Weights of a small transformer language model.
Size: 12 layers, width 448, 7 heads of 64 (1 for keys and values), MLP 1216 SwiGLU, vocabulary 8192, 28.8M parameters.
Architecture: RMSNorm before each block, rotary positions.
Training: a variant of Muon for these matrices, 300M tokens, 4577 steps.
MLP neurons of a small language model. Each row is named by its layer, matrix (gate and up: input weights) and neuron, and shows model dimensions 346-441. Each number is 128 + 24 x the weight over its row's rms, rounded and kept within 0 to 255. Numbers have three digits each. A neuron's up and down rows have the sign that makes its largest values positive.
A block is one neuron, or neurons of one layer that tend to fire together. After each block is what it responds to, as a language model described it from the Wikipedia text at the highest values.

L6.gate637:121102134119117144115111148103160100061089129149188107104147143135112136122137129176097098108091108121122144131118160072114103120145103119055130144092143175103134144136129100097139143107110166144129175177126134132083131106137115076103116121135100150134123114158140141145130136136118165173
L6.up637:137165131114137092150114118119127126125089107131115143164145152125152138141129148129123172150149129148157155126116140123124129140130135141130106123102119126110135110119149127137113113108100071109182158123122086167131099139098088124125114114150119125171157111147140135148142106114130133172
Responds to: Career section headings. Mostly the word Career (sometimes Education) in biography section headings after education details, plus scattered year digits and stat-table numbers.

L2.gate114:111126149094090113131148161124127106156113122179176148100091141123157169096109111104131137120128141125117124121140148129132128130071136191169135137164158127124151122127127119154092168141138116093131144157135107149177142161101117140155114153118110126103141110106154093155117087159133090130
L2.up114:110112121154155119073122122152111117117104087116128136109105121109133089104150105140108179119150147139106159119108147063127169137169143123137106135147124149140161140129095123154185134125116172126144127137144119115121128122147093090179115139156141156128147133114133120153106115125113134081
L2.gate223:154134064119141116136089114169122121145122094157161159088140139162113115124146107119152127146171163136154133100117195133074137146107136085173130116122135151137129144141092138092132147119124141140086116154073111153146142111104140121114104149145119114132154171095126121137132181123114125147
L2.up223:160137163135091130161129103135098154079144132121159166169105126142095097148152186166143178147114105100151117075131108116110188173126162139173101132144107128130140107134131129090122128149115164125119150119146159123103115096147131114146098114078142108156102086161124132114127181140136123082
L2.gate332:134127135121086140134150132118077117107115120091112089118137134137127099140096114127114111140156138072126150109163103150123128113151146108144132159114132102143146178151177106115157143152128111165116123132129120091155078102137140147140148140118148155130134114146139188080090116160155115138
L2.up332:154132158156132112114175103101100144132078118148127208114159117102142136165081189141098127135130145145133118108154121147171099138154154129176130164102097143124128112126146131117163149144130126148096135108082097131156071114120083109138063150103134172108107097119165137118113176141137140115
L2.gate372:104145124124151095108159145108162149106154179132094159113161170120124100113124119173129085154113165140140146131172138145146126150171138115139143164132123089135140135132143105080181155116165137121144130128132070103119134097118135108099109167108135163121135115138154141088112133141118128149
L2.up372:073099156084116066097119136141145093168161161144091110119147160154104147130132130148133137144137135126118147087167124100100118110133164118144170135124111150126125132137121101112140109086132106111107114120144149162081156067125077099104190165104128130184171124123110103118125134139166122113
L2.gate468:117103150124123082129165075165077163112092151158124123090111106060099155166136100160176123139110168126147140133123170132124086123150149113145160130128101119171101098154109148163140079131154172129128120098135087100135159091130117106122127161138133142102130154127100130163115144131170138095
L2.up468:130123089113132137154118115151058136142125141134159138112126059094143149155105142127152139101108155144161156161141163118146103131121172115157099153109117135121135158128127132123141120128149147136172130132115127097127097110151150137117142128193115131112103157140108118144103152112166137085
L2.gate747:124116129171107164145158124156119134064193152167130180099134101134142142187120161135126093138123101155133142154141138148125099115154157100172124153096109127118126090100167102134155112075197130147165145134108139122136159119142152117137134182146091128151086153106117127127141104086122175129
L2.up747:155153140142130109141157123135098160151140113160140071109121101141139137118149133133136174160126111143143143104139150126119117086135137163115116122113117148169122133136176112138133110126131156131160105087141131111094165110174129114164136094095137152129115162104132108121150128103123130073
L2.gate879:086127167105104131102184104138129132146137086128112112116126126106131071119139129093105134152129122093134125112156121125112074106132127130156089160133167122113147122076146116156101134133174157135111117109090160147138188121117108135125119140099135174153117124182148123132111145086127081105
L2.up879:080121139130107136128148111135137153127156156120105168135153135088162187149132138097127110125130154124143147170147126144170089106136080106134091149155132149156134128116158115131133158140136164162106126132128144092179112096157115127131129141169129137113114107151130159163095152125136097116
L2.gate963:137152127121113090136132124106126137160142117098136106112146117092131134169108081158099143141102126101102165123162158137145138123114110116134070129111128116116163115155185131139139134098131096119150151104153110101191158108123147148132103133134091116142121102133146170112144117171110145119
L2.up963:137098101166143119099156103108118117154091133122113139107145119123174145152121124109118138139138151105095106153175140130095114128106135124157124104102126088118068102144165095138117131083098147123082130116136126142136128122122121108126099145141131125126142145170122133143134097121114119123
Responds to: Coordinate and infobox tokens. Hemisphere letters in geographic coordinates such as 49°06′25″N, plus field colons, units and column headers in Wikipedia infoboxes and tables (Elevation:, km, Candidate), and sometimes mid-name word pieces.

L5.gate5:102154106077125123136143155122125140179139118143106105116108157130143092111140151139135140112141150144144109144144126153051144092124104141123157103140129071114146128092102117103146107137147087125144072094157134164093132108129124146142134104157125116183124127163132181128143070136119124066
L5.up5:117134129111122180108207157123129174116156116162088127127102091102154123112139162109122104130201153102116151122150098121128155118152112139125167137128157129100136141115095161125109104083148144135130105049112189132077145080117111159116137143132104101132118134145145152129151100166123153084
L5.gate83:113172102047121097118114103127102101144110108076173088137105106105172157107100118130179108124150169163139132110122114146133137163096187125140185114146117144137158084105097107146147101097102147170119135137107136164161117107116092159132129130111144092129110128134141110141091089109120153149
L5.up83:130163142116135109129138131103137118094153121136151126180145116124148099092151093168112144130131182136118104100095155115119155152128145133077122150119069124130141105118171117151113111135116122119157120111133126105103143152142129140117117133134170106115125091114135151145112167112137106102
L5.gate178:088116156135108112140118096067146110136141169138149143179121136101178089119141127106093123123103141140125106117140159124126141098146110155118153094132086104129103099143170088111126126118118142147132132117124142113098147131097151144119153110110152172121104107139151169146149146113103140143
L5.up178:146129140150145118114126146134127135094116111107150152126140118116107124102091118120133095119171111137140116134111118114119094084105117125112132172078140155173108078143092083093136121136166120126105103103142139148131130121113165118146154139136118094133116083113122153121120148107135139145
L5.gate256:079089137149109153129186112113135148108150135101075090147093118102121110116101128109147137098157142124130164096076138128105140073179101138132154168092102100140148126121150118126109143117088108145096140120140110114136096103128076103125114162129122088125114098118113089122113096144135139104
L5.up256:135105107129111148117154134107070161133118116141118128170195081148153123099131160091163107128119164128139089129133112114126104100130124145117136140141159127130117141108144154110138148118116096145112122121118108119140064071138088144132119112145140129157096102145106144113164107109166117101
L5.gate425:136139160090122118093150094141146128148143140159142137174125109141120105156160127116127150070114157169185126120124154180137117111094150125131172132119121148110167128115073110136109142101122092138079116133129146156126101146100114133126107121124146130148119114153170112061147133084115115131
L5.up425:097172146142116146100126121133136123148137137113084123127149124142099128126142114162137134103143147119143101127106121104162152142125104141138105133091107143164141173159105141132162135132143084150136118146140141130155155139147146132131142172126155140144147056177128134134124124189120143113
L5.gate483:140079141161110121102181129113117131131121171120124146108103158093140132167146146111140120153094110116155129104091127147138157122132082169175117179152146148102136090094068136127158148126134185136170178163139141127122089149100184148131134162142148102129119112106110103137142174129089157161
L5.up483:099101099119153129118106151112129120123098142137117139128080102110137133131154158134127110136122166095119104122101130122163178142100084151108143186164125161080096119101078128147118179104110127164165149134127165095138090130118148145143177123134097124103124118128134132156161152155123138136
L5.gate1017:149148134128148180087154156117123092118127125181093142102135061113166102148174152081126132155110146100120120131103138155142131116118121127159121115171103114120124141105168103115131163082071156127164112127135126126152084087156153126090139134169151144164116113135144122092136127133137110151
L5.up1017:111127147144140137157123103132112110128143166085142107108105124153136115114149107157137137113078112132091137108092105110121149083107099136119155104101125130185119162127111133164105098129128091119086106124117101173154104155145099151127119148118137084117110159153157124111103129147139100128
L5.gate1078:109098122131117155142127128095096104169104136129139104108075121135070132120123071124127105076150125139110146136130133131166129125111114150162121133129130100140129153122106091131131161148154077146129167128122150126124141118125125104113093121143118125173084120083120101126151119115146146160
L5.up1078:148170137153134108131134099179107160107112124139125094103142124085097123138090134084116126138121166126097129129084168076096118125117137142120150116123130103136134151159140090091128143135171132146111130101170127126143129134100164129115113139138106153106155152134129098115151148148137084131
Responds to: Color and descriptive adjectives. Adjectives, especially colors and visual or size qualities, often split mid-word, such as p|ink, o|range, b|right, small, black.

L6.gate988:100158172139134139156132118153139159149110135123089097112141149137162103113154126097125109100134116111156123144181131108099098165119132162146133151111136128112150103108110138134148127145111173122138144110163108086153129150115161119102118134137138161129098140120152151111157068160156081133
L6.up988:120117118149102120114113121131102108184099130153140140117133116102123142129128134162141135137153145153124104125155150136156084135118113163121136191123106104091137157098120130098145166099141110180132123108142085099170108130167139091113104135132190099082099116131129095176159094115130103112
Responds to: Before a number. Tokens directly preceding a numeral, mostly month names and spaces before years ("in July 2012", "25 September 1957"), and "N" in coordinates like 46°15′17″N.

L5.gate247:109090150096136115089145149128121090172126119143148142138158133104124158079132079136138093126186118121109134097118124152180108060143086172106123161102141119130111155155165127127064111144158174130158107121127131162103152152081126126110101147143139147143138136112140161136140158108071138094
L5.up247:109081153175093148144156133122119117108104141140118113195124140103125142079150145166132112091161107169129130156180110183138130099104115104111146074146127115169130124150066156103103114146123104107128159101136130127119135146121136139124117154122106102105124167122130117152112120147114136103
L5.gate271:132138147122153191137119114132123181112157171164076092143136140143120139138110149125116124134136087116173160128129080128125154111140135125131109120136119143170155119124100097118146120101133123179164139095192120161166138125146148135104147148119128197114103146106131126129143119153107132149
L5.up271:101085122106135125159112140172137125101102137138124128128094135139135129133159078099143123122122093127107115124158149146199107132119144158092178131111126134114093085136093109134122112119151124128159153096145162112103146109115102184116140156141181133148107195101106110097139129105114155171
L5.gate279:126095136151142142111136114136121122092099121155159068112121175124113147127153176104139123137105109156111106127115101148146088114128180115124084117124099087111108154151145152099073094103142156143129104139158108136145121070130102168097092166102108122165154133179143113140091139155103092111
L5.up279:101154139135125142153150088146103149136101141158156125112087176133139137114107174116090103133128149131129076121140063097155141113148143125116149095118146091123114118157105131108089116109151155117069066191127117154144085093135166174126083136146112144159121105162135112133126127157144102107
L5.gate333:110129113086132153142066085096102118153129147150131129135145153145120172114140121151099115150116159137117153157100119138121127153132137140141087144155095128154110152102129141139162106122143090178179169101127134089155131070112179104142089162109142166148101181096119115112078162075082131112
L5.up333:137149110125125136128105111080121091163145117137137158148150125169144152143075120112143104110126114109141119137133112120111151160104122110102133100131088100141151133111105074131151136177125084190167176108130102129124152115116149130112128127142119142142132137118122125177115146151125144141
L5.gate356:115097090132097123086139100108128107138117103159132162146161110135095103076111123104135121078107095133163142170111134113115111132125160170086175184117122112134097111074094158107104112123136118136154121153166088126108148096133138132153143101106127093133141146154156136150111128087125131091
L5.up356:124134128137083183161087121125140120133071139153145136122162129130159132156108166155128170132123136099152102139105098080102141115136109138136166149146167085153177130138099154108093101165107103117116094162130143107137142138131130152102124130128122119131133150165160172120101109086178175133
L5.gate614:122084097148136097114126094182079089134142116157090141128152157091148143105134159091159144123170113072144141147111131136093117106088107146122110123111142129119114122140157116148092113102110163097126123131153118132129080161115122159132109114140112121138154120154108109134140167157086110095
L5.up614:151128150113168112108129110121102144127126117143099133122134164150130121136074140145127101118129118141162128157156079133150132135141166138147109133120115121162105113128153171127148134154149097115144140101122124122116139138108114147145070094094155082174082141135116121109068155127156106119
L5.gate888:149119135121107118098170156112146125149127102149156118115124109144126118127157121101151149088121112136068087132088136119089141111145135140132121116136133132114170079161152115124113104122145094173123107112113125126141152144159146141152119136157141163104140122103152142147140121133092122126
L5.up888:168140138131142066111094126171107136129112072168150113149134110140127063127104118123150141125168106117136168160138115150127143136117126097084138093105121077086156157135159133125123149134126182111159141120132136143131114108134109127086138138120120124081055110144141167110112155148122111063
L5.gate997:183131134154099180118136131117103115160119140139149111158119110110167158150125119134151154142114156146099101164107094116116108121125112129106097140114091106093108105108123152069116105103109113157120167131135107136161147120113128146178101104134115132121115103119125126111123132097105151100
L5.up997:147125127122135115133163091104102104166108113157142134149093109103079154122141090144120106128115166170129122139088130075123134110093136153126129150116132124104151136101100124061122156098100123127126137116163135132149117115128131126156100104145130151113122100139154132123128121068155140126
Responds to: Word-initial prefix pieces. First word-piece of a longer word split into pieces, especially ro- and re-, as in ro|tate, ro|mance, re|plied, re|legated.

L6.gate610:097148134136122134105125102156166125103154138107167115138108130125150129115155139147129134138090160092142192130174145129107109078124133144139044170147150144107162115124134099192131156142134134178139157097160122135094119145112080136177111153177090150108116140118122137105149100079164132135
L6.up610:135194131124081114103137079127153137142139133144165139108107094124119131132139129129143121117132146117123147127161140140090094150102129157172106151131157101099132110130149136091146154116122133158155161108144137159113127112120123188139148147148119116123130105172114105112107086110160148140
Responds to: "As well as" connector. The word well after as in "as well as" or a final "as well", plus similar as far; also stray mid-word pieces in names and tables (dis-par-aged, Cal-ed-on).

L5.gate232:109091131102139100099134081129152103137137123144136110085118160119146140117100139100132116116123089145109133096118144141113132179091095130119145130189111103123083135167117111126128171104118129132114113174106100104119138165110124136129104129111135095136148142124162113159083119106135122192
L5.up232:100131159157142126121158091136132122161100099104167138105119157118125126087135118155116091147134152147122123119106135127100152117091152120111098109154159113115149107145109103090091134144134127120128149138145167141104181129124097142134118133178149140128088203119107104154147113138169112122
L5.gate317:129150161192121143110115168132135191128107104131151113154123108077196125113144169147127159138162176131083149116103178075140121156102150113144111121109130110081125138156120133114130117137145148119129103142148145139123119109164092114153133117142105156096106104092143130127110173140105161131
L5.up317:101135136157121133063128138132144123127172124140122146109080113096163149150115151183157130149131122123140110152148107114170176089150119139103056112124121165103081133145111116129129162125157150059120138077151068108123161145118148138142137159122142162151127119110149137147149088154172112088
L5.gate475:130092130094145059133168103110128167110141141140084100120138101119156118144137113149061103121101142121114120135156132143140148092149137127153097156100138098141120129114111149138112100130129113119110109149108098081148094115105123148107148137135139158111119172096095096124124128092155096071
L5.up475:120155160181118115113125145086116136141123128124153121103115108129096131120110149143118104121120157101156147111089125130141121144101100126145091121104144162184149131112102099102104154126163142124155113112171101153137137117119082067145154142142151159132112099154155131103116093117153124179
L5.gate592:127146166141137112116094132113149112109166103111109136124132120144105128157119175128118123092111124157114096167137118126124142122117128148110103138165165119123091107092112114131120109113129148116128129110140139123101149105127128151154100129122129097151100141127126150137162129143132105135
L5.up592:147095129125131102098148094117137074115122094141117117106149083180147146141151164114152121113169098146158120137132096093149115104093100178114153082095107112143186150114092125141168160145101159105126139110114146154119206110124105134167159155105107159141106117118124145159113129129079113132
L5.gate947:153148096119114143106143186141105171140171145133138100128131161101110131170130118162122145109146087144133126126110135092179092084134159112171152143100138166114164104118165131113156161119079111155182117128163102139147148135100108165143146149067118169130072150114127135147136134125136109114
L5.up947:114130128152152137091136143099086139148113151100146061130152154116163107099111123128102148116084098160142179153128154093103078174157118113116079115162124129131157111103136108128114125152091132152121063106102106150107154109131106090138138141090087155155148139167139098158114126158171140151
L5.gate957:134138123129099137117135129147133140140074123157103094164172097154147138136111121097109107130083117133129165121135159136104098155133117141124089092133148147123097101102143100131158121138138168108128128085143113112136138138144096121123124138140072149133130107148129156123124106091093104173
L5.up957:109127117113107115166048099165083125112111100083074094100121117161143134149124200150110126141115138120128106178122148181124125129097134135137102121164141165122129154106144109124157146131110149105156146149159097159137139078156121143147119122140067171133171131118178125096116114088097123080
L5.gate1022:174099140125109107114137111158104131102151142144126113112097111114161147096102116128111120191129129167132122136151118141107084114141116109127107133124125128163084140091137116106104128091137134115111142138098123150098105109153123120137126140126107099121135171182118126121199114157150136124
L5.up1022:086152158077145139133114141120149131142125140159090098135127144093130151143070124102178102130160194088109148094122151144112099145100136125114137136122116157132116157135144168140141164148121142117135086147106115074143137175101146162123066135140102141107144108113144117148131146095143117152
L5.gate1094:122130177187130111099092151102120176095129134072124093122056156115117140130107155169106111132149112132105150137118128151132103123108170143135148105138138134110145147130134147127110142112138087162143101104115097157162137102109140142169130135108112112155103164105145118115152124125184124132
L5.up1094:102134099133145175156119125154133158093154124141123112135132143123124138129133127126118134096144149144154125153146143172154096148152143117111163142140140192103127131174136146141144098125108170185159159103100148118109144154147158123184141122157140109160141160133068092122122119128174116126
Responds to: Coordinate latitude N. Mainly the N after degrees-minutes-seconds latitudes in coordinates (39°54′22″N); weaker on verb endings like -ed, -ing and digits mid-number.

L2.gate4:119117124130160117096100108113148145086111118117131163154150127156090087131137081096147124121154115079124098149092091115066149123164119177089081114132126128138151120086097097113106134146134090115096107092122120102099098123107110117122139101130116120135063153155133160143149161134115102139
L2.up4:135166124120151140117132133129151108108124106112158157125103108127097147103090076134122117158131099074126116151098099112119133161142144130125144098148090142146127123156132125130127161180149121114150129122116138134133157147179117103098179108168137138097064099098103126166127190174182106076
L2.gate73:120113131119076155148115128107119137137120141125127147100136128139119151084136099129128152090137139122125120128176135118165142151133156139106115113158111078140125121124185083135112145096132126136115154158170072106120108144147157104152120121087151101112124142123098127129127084151157113135
L2.up73:118130110146132104091064120143154109118140152062141126127110122116139103154109138110103102113152115105163172100126132102110150139142110089115147121137100095106124164139118136129132088128149116116154148168147148116088122090138126157143122098115173149158102112126105097138094119108160153111
L2.gate448:094113136121136115148153152121138089126115082111115120138119063092115124112131138152156154131119120152133111133124131101087150145103198110125066177119142112133118169142129148121151129078126131131136100092111120105127128108153145138133150164189146146127159122116158137147148138146108147143
L2.up448:113120133095094121131173107122133109134094106117145128146073123140122136158165126163124137132113145145157130127102158106158125162113146161148101101114133117157113113115105125140129121111155093157079132173137102135117118124144111130169080138108141126135155137145107126130165102093100162105
L2.gate499:128125083124116175066149079078103129145056174170150118149141124113092162095147135118142132101132120153120168131118123134096126070140113136094115138118125153150134155145120107160130149134111118118169135159135126092137096111137110143114127174092147167148116158154154112136167175133128100145
L2.up499:183125149104116098143141118127121096127134128102142110138180117161159115105089149156113148109132097139118072160170129127132124145162145120128134123100151092132108108147144113131135038078112129110098135132155167142130145153146143145139109125135150147179141157150110166140173103112127106099
L2.gate783:109140107152085124177142098132146116121109094125119136134166148143178157125094096111132108110139149136110090090151141119132145082127107117119154109149111109112169151124151145112073078126118129145147107161117124157127120130164157140150100095113166127172141108104099123126187140129105138115
L2.up783:137102100087106111139143115115153100100150141202111155135111161162143103142146122109117138110135137147141099119134178146144093140147147122085095153102084135134087116137112134128135095109099120120146153188118115107154142144179150172142176115104156118087091137147105171144109117149105085119
L2.gate859:140139160139102099129120135164110127174140125185135102139122151122191128140137121181159143105173146126117114129141180137107086141127123166121106134122137122134124130157129115136113155133119128126156123142101133141154111131092128138135108147113074134120158128103096156109123146151095144085
L2.up859:139108163142149110109110136153118114156109113139068101176142127174135128136131131169132136105140083158151119130150103141103067120165143134122122154090110123070102129122165122149127102118110125125142133157093116165148132153113125141135143135161112132161144162083139151141115173162108136102
L2.gate926:083144155132103108149144136093101127096109122112125124124087142135135137127115110121170086130150152165118138128126094130146125136136121138159104133169140174151152148154117093092126132119130116145135152118177145145112124073164153118137099109136156085144132137117154150129131146142147193135
L2.up926:159111108094127154140084133132138138121091104147122108113115134120079125125147092131136157107149122157179140110146104144125134132174140155135158153126135106112123136144132152120128181147143099124145148135147188114098117174129158126109151137082168108144095100174116092129122115140157124131
L2.gate1057:093171093101096132183109103087122137170160156100106103157105120090113182130092126164131098128166139109153106124128130121138100130106170140173073167134123143111081080151114142139159127168100136114132122128131097078121128097131135104159134150126135082109114071143135127116114094122139133122
L2.up1057:121094114147094147170126144096113126184154182089091134135100126112090137105115153116111120112132147119141145125174157128174158112087157140201136146158123144112119116125119148149141113142099126096170132176133100101154114100132093119153073141146127125101116116145112136104153122124124125156
Responds to: Word stems before suffixes. Word-initial stems or prefixes that the next token extends, mostly nouns before plural -s (tree→trees, train→trains, water→waters) and "re" (reissue, recreational).

L2.gate10:098119131142119142113144125145170107139139148086150169096118099140114130151150157139102123141147143143142132103132134116138092109133143137109128169125130135131157158125122134152145133163146130166144126138140130159117097100142150145130132151143089086131123118165177145137113145149109158093
L2.up10:130102139116084130138092098098126117107162133097102117148121095094115117085165147104138139113105091139215110071153109109116158109140137151146121139084147132119139154153068124125137082132065087121118109111110131125125120116136149107172113124126098116147126136175139121185160102135119144098
L2.gate68:156095065123097146119110161099130115133144102123161145143146125056099130091112102137105095102150114104135139175097146139149123151117114111161131134124118109143111113107163146139134122145170141114116164142150100132148144118078114142133155130110094099151141135129120099115156149138174132141
L2.up68:126135152090107096099115110093130099112163089112099129096095093151103130117126141099135142144130133090133168091121127141138150184150143120096114132123135125118121136149099157133117098142150153164118126141161111135110120143150160142117105122089085146127119114114148169138125148142139066113
L2.gate147:135137182093147112114136131156123115125135105127131102141116095123112154099160172215140135142149143131138109131093136103167087138123091149125101141115119148128160138130104097091136104119163112112133151125105110132137094107060098130137062091127092107133096117090121150095129144127130086150
L2.up147:125143144063116128119147136160167114123131090150143153154174120127109171111147150119117156096191163095157073132135126136155140147139116110162098135105100135129159128111113101109132143116160133129145157097100126142129129136091101142158107082133127144143115120126143136124141127119146103113
L2.gate366:067116116155172120159140121127122112131133161105122153125092112089131117104128157130152127174102107136101099129130142076137147103135124182138142148156154164161162135129138121130123129127087124081111123159146139098087104139140084139132091093152093094169111080083099137095135127135103109146
L2.up366:105098147133118164142130089118144109125123129160104115147066125117117169116092147111135108151095093079131123121115138073102146102158135155145177159096114166160128141163163174120084101176094158083142095141146137146074089135152110119107069159143154112123128081149136181124103150133145105094
L2.gate387:123168153149110144115128116138110156103124117157118128120138141122146133152121125099074130117146151174107111141113114115184152108123152138132123096126135135110123102109137084150092103113136165117134112153146128117119119112090146154091098140168157129113139164143138102162144120125119143122
L2.up387:144162148168135115112132139161132164103114136121134141124151103122123102134168159129095148140140105132084089131118065132116130135158106122130097126139140165119094116109162076123114080109137125141119148122137115153103124106126100155148106107170085137165111168105165142128145144179115143082
L2.gate461:101124150113098112127143099136120133154124130137116155126084131091093104103185143121100125113118142081104120118102117182135139114149129157153140151136193151111117131122142125152176112121116131107114126110135123092166101127144177113123125164088130146151142128101137140089133109104139166127
L2.up461:125135134121168178154136159141136166155121113134100093132117152130094133081122150167139105121092130087114138126123159113083130149161062164165158178138152168077114170127119126091141104127124169123133122111165108122138105163146118117110102134123132146146131098124107146147143133090176144120
L2.gate518:167142103146122088141097096163098119090175097129136106130141115097130129152182137132095125090122121134122136105103117121087126113122127123100146125148149163067124089096102107150179167112145072111129169134141127069150097098150170155151096135109093146149150115103087152138146107139148132139
L2.up518:177118139123112164116132130105126135152139125145133142131122124136135132110137135140124121147134081090115103108094145168126144125149088164150132098093124119147144100143133132138160131118116153158108160157117121124131135112102133133147097097109127108167140150140145120134143121134120167121
L2.gate984:120168131118153129157099110145110157132114155177131090127133119091086143128151120147083129108122117158156140109121124097159155109110132152149122121091151155137114092121140106149106095145145154108113184105149155116105137131140141146122097178121069162149155124114123142128103142164138181098
L2.up984:115158108130073116131099083145109169178156119099134139128167071166079114115113109132138162112125102155155131139164124110161148157137088089146144167114150127104122138159112124086110069139141137093123128121143129154082090132149136140098119144125116159151093133141119142092134172108130121111
Responds to: Common short root words. Short everyday English roots, often inside longer words or compounds, most strongly "right" (b-right, F-right-Fest, LaTeX \right), also light, dark, well, foot, cold.